python train.py --hidden_size=256 --head_dim=64 --vocab_size=3675 --hidden_act="tanh_gelu" --norm_place="pre" --tie_word_embeddings=true --parallel_block=false --init_std_o=0.00452 --init_std_down=0.00452 --beta2=0.98 --weight_decay=0.063
MLP neurons of a small language model. Each row is named by its layer, matrix (up: input weights; down: output weights) and neuron, and shows model dimensions 16-143. Each number is 128 + 24 x the weight over its row's rms, rounded and kept within 0 to 255. Numbers have three digits each.
After each neuron's rows, "fires after" lists the tokens most often just before its 100 highest values on Wikipedia text that the model never trained on; "fires before" lists the tokens most often just after its 100 highest values on Wikipedia text that the model never trained on.

L10.up298:094150148135107116148112131148149108157157121100155157105116115165145130143113154124151121109156178117131141158133127117112088110121106123153161115165129134090138099141129148168164091117143107114150095107145101117135156124126103100094112117123160122117137144112125100157110120124130116141106082103093153165060079163134076146119159146115098111156109106132093130169119151170124135090135
L10.down298:133115136139165148090171136175123153110155120128116164138128153144084121109139116125120146167092114112159122109115150130135133129120119106093130145104148171135160110093118101056146125092101096118139146133113088097120150104152153139137100109131126055161108126151157129114095130130072136121185131151129159121094152085127127176128116152161137119170116107136093125106155119160099143177108
fires after: "2", "3", "6", "4", "5", "7"
fires before: "1", "2", "0", "4", "9", "7"

L21.up546:141140206146135123131132121170108154137139118146142159086125163172133147128136123160158122142134082112107141140172132111125119060125094100094111099130126116088126139128141143111169068124140151084121152159169140077113123132159165125124144102129066134116138121138148111132148113098138109155148108108108145141120147091110108141188176129142144095126125109138095126106131155129142169113122
L21.down546:076136115146120126086113161118134127108146160135099103114125130135128090164098118109171074140127122077124143107136127134140120169150153114139140125132161142084150162120108128145116115171141113143093078110132145152152146133110145116120156165144115103155155080076163104093142109055159132141129137101136157119113126158096171163094123086129136097120117127131103131146123113129082137132125
fires after: "9", "0", "–", " |", " ", "5"
fires before: "8", "9", "7", "5", "6"

L18.up547:094101152121123094143162133197132118138127135176114138135080126163134178121141171115140156096138152138129123154111100131118134104108118143156151143134143110125156105184127140185147122124151119109103101117148119125133165127126099149125147123139139183093173123184142124110149129141124102139143154114130124117105111076126123134151116111167142150114137117118160134139145095153124146126146
L18.down547:133113113146141107109096148094081142109142116143151138168126137115145103099104162140163163108129146139129121101125128104109114129149116143156083127113127164125108100144104091154107157118116127141093134105111146141090122106113149178137128137097161104138122158123126153131102145245128134122098131180152111156132126121143137113152121161149128130110145150104106122088123138109129104131103
fires after: " ", " |"
fires before: " |", "2", "0", "1", "9"

L21.up366:115170118151156144166091119167130115138129127119103125108146101124142150101139070139083134121159120106118125086113114105129150139133161130114154128147099123116135155125154121128124123155130123155139141124091111124113103095108110155141105148134115145125155164153120110138105153131094115121101103132142130168122184147161151166150138121123114131125117121124147135156150107131128140084132
L21.down366:158133091102100123100143133134104155167148133152119127120099139131136145119155134116111156115099139074121131165156099103108104138125097136162136123129135117153111151137146120117171134119159092090171113149156146107135136149151110126132157080143095164129136078135136146113132109130144131142176133137086099077106135097076140126123133082160113132102113140118137148093128126130132147155124
fires after: " ", "|", " |"
fires before: "2", "3", " |", "1", ";"

L21.up647:108127120120167161149109152176106085120138137145131107121088157177131142114124165116106124098140172121135096136112168148148186108084134109125135158126116156089109134143127157125128126118140144133148136171121114129144122117109090116145127135117118125152108146121170124102122150122120135130041096106080154163122096117103113166129117119122120146147158106131125175179136151143109116073146
L21.down647:130175130123127131147123128113139153171128117125066131129134145094108112156101087112139128099126118180137132149113142082100129142134142092123118124126098128131125106095161144096163151102143111105143184091108154140107128119123134135133144098130140138125090081110126139155078109112146139144110160114126130134156113120127136119127111119135154103111075146122165127103167125138163150126114
fires after: " ", "|", "–", " the"
fires before: "2", "1", "3", "6", "y", "4"

L21.up672:093121145109160106118132144144150085164146085094141120160124103108131143099162123155130140132146128120116135117132133074153170122127134135065145134196112153081150146143115152159168121142129114156162127081147114088096139113107157118146103096125097170092095114173108085103124114122118110138146129151136109113108159137103138105161148115118091118147097102176193193124187138149162100113130
L21.down672:149113146149128149138158166118111115152140142127140107172102148159132118139101110150130140127087152119129117147148112132080107126111126145125145164117166140101129147118116114122120166163131175121124097125121131152115122124155140090090116127133147095163155137148196105138098129083130116157148140137151122094093096105133119142135110097134141110124152207109100129139131136146114176133092
fires after: " ", "|", "\n", "–", ","
fires before: "5", "4", "8", "3", "9"

L18.up679:141154138102141147161078150126114140124149140144116101151119112159149138141104183089145082126097132129130133159125119138117104110069104147142194136130119105135139110125144116125115092145106097125121114115109099134133076131092103123112125136101145150128183177165138139134117108137123137155133072115146080116107086108099126160069121113055137113142111156113129132164114144116121186121142
L18.down679:119143171117116130111139143149116144075126106120102131120106117099132144097109101150126179113081142255118170160166130149153107160159158114119103121109145132120162109140123085141141117130102076098155126101105144129111154101122149108117121137119123139133125095113083129155102138114154156126103129177122173136110144148133153132113076130127110125113123148131114145131156094119112106132124
fires after: " the", "1"
fires before: "2", "1", " the", " season"

L21.up295:126123138106126141087131138130141129124122163162124114152107133127111156131093174116135086123121152117166112140146099123119128118127155107165159176146178117153177103131128135127104111155145104105109104146171093126111120126153145163081105130195139110121121142124144120110113114128174088138141084091128094077111146158138163183100123119098119137112132125139134176133101133132145130130111
L21.down295:115113139109162100109124138115124121147164130132117134170089138144137118076163102142138164122093148193145128136132121125144121137123139099135139127142135137121116148134122096131148120148121128145110090105178132102157139102058139136148170142095093063131131140135130103144113142118136132119146169178169142116151135088134136119187127123120150135124142152129137134125127093131110090131139
fires after: " ", "1", " ("
fires before: "9", "8", "–"

L21.up242:140165150133150164153105173105109070142172132165134135138108099157144140145141109134173179106140111109126112125170138105126168116112122160058178109155140139098125121158119142091142105177115102143138138131137104120126104136130134144138163143115109150170112148113120105150142155112175131111156148114133152145117153122097108146143124114153136127115122115175163128127136133111174128126145
L21.down242:153137127145158096110137136112095139130100130132113103144124145128149127169182127158115057121144123031078136163149100177128132098099125079116134101128155123128136152167125116094140122114141151151077117131162096111153104163153152159115134141129096095141125113156194113140135120162145137153143139117126161121099146150100123123171108108158154123118116108123088072132165135121117164137138
fires after: "–", "9", "|", " |", ";", "1"
fires before: "7", "8", "6", "9", ";", " |"

L13.up40:151132155122083111135153131150132133124109124157126120105137124175130155154139181117165110150130157122104139156107095113126134126111097124075169162108152102150174122116162124122122069125130095135114095136121120160118129129087107100140164084144122115181153148116174145146119132147143116139145114132099128139073087128148123170130101128115148108084103124133110097123135143173136150135151
L13.down40:121112166145123107122148141109114144111134142099143134162108172131102093115120177138127136089132097153137128130129109126104089098079173132112118105114110141129149165088118129133132167134143125131146172128129182078148104153146142151118118110119109131129123145077088123113110145112150145108099153163130124083114108135104135138101167162105127144151164140116110170111113162124163121137105
fires after: "2", " his", " ", " the", "1", " Ear"
fires before: "1", "2", "0", "9"

L9.up691:150103132108165105123095077155119119145097116119121157124078129136168141110149125116181131124110177108107169121144157113086084103129143159185125130106135117102122133123138134155134145144074098107100110125123122095140134113141108149108088148107138166152149110145110101155109122142118127175091134126106100153102108115115124160154145158147096126125085125133117114119124115092127143119108
L9.down691:138126158070140138097120111124158152112178125117129187081135103141113141170101139107112129117082117100162137149101092103137082128150156093107112113054140122155161136133139156135122126133141115132133119121124160102130146113119164123171119144143173115165118119089089129133120157149141150119179130141136107146083113128121139102171179176127134147158145146185142135099095146178068126166102
fires after: "1", "0", "2", "3", "6", "4"
fires before: "|", "-"

L21.up81:139105142123102137148095116158142133108095121147145150096138120142168106097144148182085121107140146098146170124137112120101120140118127088106145109091129106099134157101151149132156102123145125105123156133208101120164154148161101138143136137124114134155102092097117131063145160114140122137140132057100114096121131133160119150103152151074147143154103098155121147101126151160155129140082
L21.down81:127124138115139118107098112137106149155143135143109133104136129151127132147102108116175060122120153078205140103170104103145159154164153109119094122130105090169123093153120136110120139123143096138119117141122128125140137127129165093125126142150111076179139155081089101128117150094143128143145182126105146139123170145135136130143131255143150112144113129155117118119155126123150120105112
fires after: " |", "|", "S", "5"
fires before: "1", "6", "3", "9", "8", "5"

L16.up688:114136155127134144128111164145137118108115116165123119124121130106128098102139142114173108133133173111115140142099133104066102095149154139132131126220131119150110165140131145155165167158121111068113103104125118099137134122118136124089067121137123111133132163088136108160104137132165172154117090141135083135117144089123139173148100122135135090124162208090130126105126126148119121127102
L16.down688:160148105105144122177143107141099111159109128136083130110151157150146104148147140138129182161107136093115109100121167137153124108099059100161110100086168126104148140103136114130094141100130137154127146081114151149129117133150154140138115101073122113107097153159138107169143089178049126107178143114150130096116152144114144116100117156142147136130118128135155108138134148124101143082149
fires after: "1", " ", "2", "3", ":"
fires before: " |", "0", "1", "4", "6"

L16.up21:100142146113072144127109087159146134151117142157170111069085138145111131164161147135131093117145146112144109160116090105128136119152161108125145185127098110146119117109154107112158087136128099136147038165114129130142123100132126108095131100164123159109180127111099136089139177147131147110128102112124156116089131138137137137147130132152110138130138134156143105106132121116113083149120
L16.down21:141127135113142128171133178130149186136125136091127140168144148109134141136083119165121121110119077111138120174136132145135087129124107093112127089103163145188113143140084129103146157090154100149117139114131176099127130127107139155113122147105178141107120140090112110118113143097182080125103144094134091167094111107150133135118123101095134141115081103104128133132105118111145161111110
fires after: " ", " the", "5"
fires before: "9", "8", "1", "ight"

L21.up305:128160128116097112164139149104152115072123123125101153094118135105132136160109107129146110155128162118118128146164096116103146087126115126081145133191133146142135152129165128122191067110151123125158118142130114120121112048115119127128158081118123140130124143153154100104128119145150156177115144161150152119080188127122086133114115112133086142156124128100139134136135109097097126097157
L21.down305:132147133182110080129108127135149074135074167123140113150157106106130123122123104122119110143119132155121143128172105113141125097138121171124098131116167138099146120150112095132136063146155107093123138170122102128104150150130140122135128157128145118147160147113109116118120136201148087132143113092090131088102146144133154098108114152100151104127112168141133086152111109140141084126133
fires after: " ", "1", " |", "9", "–"
fires before: "0", "4", "9", "1", "2", "7"

L9.up454:123137118069106134098150085143132140128106142102128141086124111160120131099114155142110129112137120125176106178143099079100132143112154122125137174154153117141137088144096170134105098159130112126160089131160119146108150141141105106118155119186128160135127127134140095116119134121127102144129109131062091146088133127162152129146158128166108094149136156156108155140112131122143124156103
L9.down454:132121172167128127196168118138118105119147064162141139154108111096134152185141131089115157098095095135141139139117092134115125124144097123116132094156061117151152116151135113089129144139120133123125127103147130164132160135100142145116126105100136097151112123161117158102129098114119123145123101169140087125107154157116120183152129184131134153106120155091141107123168146191137104145157
fires after: " as", "4", "7", "9", "6", "8"
fires before: " ", " as", "are"

L19.up35:125146205114129108099122171157126109111137110139113134119090163143162171105148131114148135156135151100124154135141111128132174095141151116088156148136127131147120157142139144129163103140102101134157129120118109107095083075190090166110121175117086120090164151159112106097151171124141126124109119129139155130113174138131135126207155134110138117120082127135134148123102099145152105154115
L19.down35:106151109156094110146127136133128110147115161100142145099155119188151153130157140104132082120135111091125124153105136153167145110100080119112151141139144144108144118123175173142105082132067132146134156140102122090090121095159126121139088111099123090137170103141180154110197124117143123145133135128085107109125128191122149155139159077119103108146142124147129150160117135149135107119089
fires after: " ", "–", "9", "|", "1", "-"
fires before: "1", "0", "2", "9", "5", "4"

L21.up0:119116131133122146153164120108129100105134098127138128115124119101150158093117184123121114097124145128135137156139144169127176135053120129138174147148114160125121144095156126133152103117106118151148148145152154120112118103166084146078105089127147142095132153160163166121139128127126113161113126119117130156088112098136086118183159110142098175091155143134165167126128075152125182131120
L21.down0:131144149175162113110096121119136155120103095139153136149155117094119093146155162097087143141135187213122133121154098174148101097129123164123137144095127106126130142098067133087129112155131134114136166131114133126128160173152112140151154130096195150131117144113119140112088119112135102122114146092112103139117162124154119137122098153141186174130103155099125142107121090132126087132145
fires after: " |", "0", "1"
fires before: "0", "1", " m", "3"

L19.up955:098124155155149101125129102127136125158132107153128139113124139136121122151136136080140112089103125134107177123155143112140180061073128163108121126134132088113128159123129122135154117132130105076118167166099086137114121137133120141125159157107096121171138140162143093108148086104138149112124112138141110159127166115111114089173122109137132096127096092093095170130104128130151156114133
L19.down955:125107128136129160126108179138111103123134119144136141117139120135129126099158100109149138135166168125156142140120124135154132124114119116146126100111078144145167142124168132131170151135101117170143082125127109138116107167136123152123110125113110138143127089130104098147113171036109124160091170135150175149140112143140149151129111131118120110095130061154130113126170115119141079121093
fires after: "2", "–", " ", "9", "0"
fires before: "1", "2", "8", "9", "7"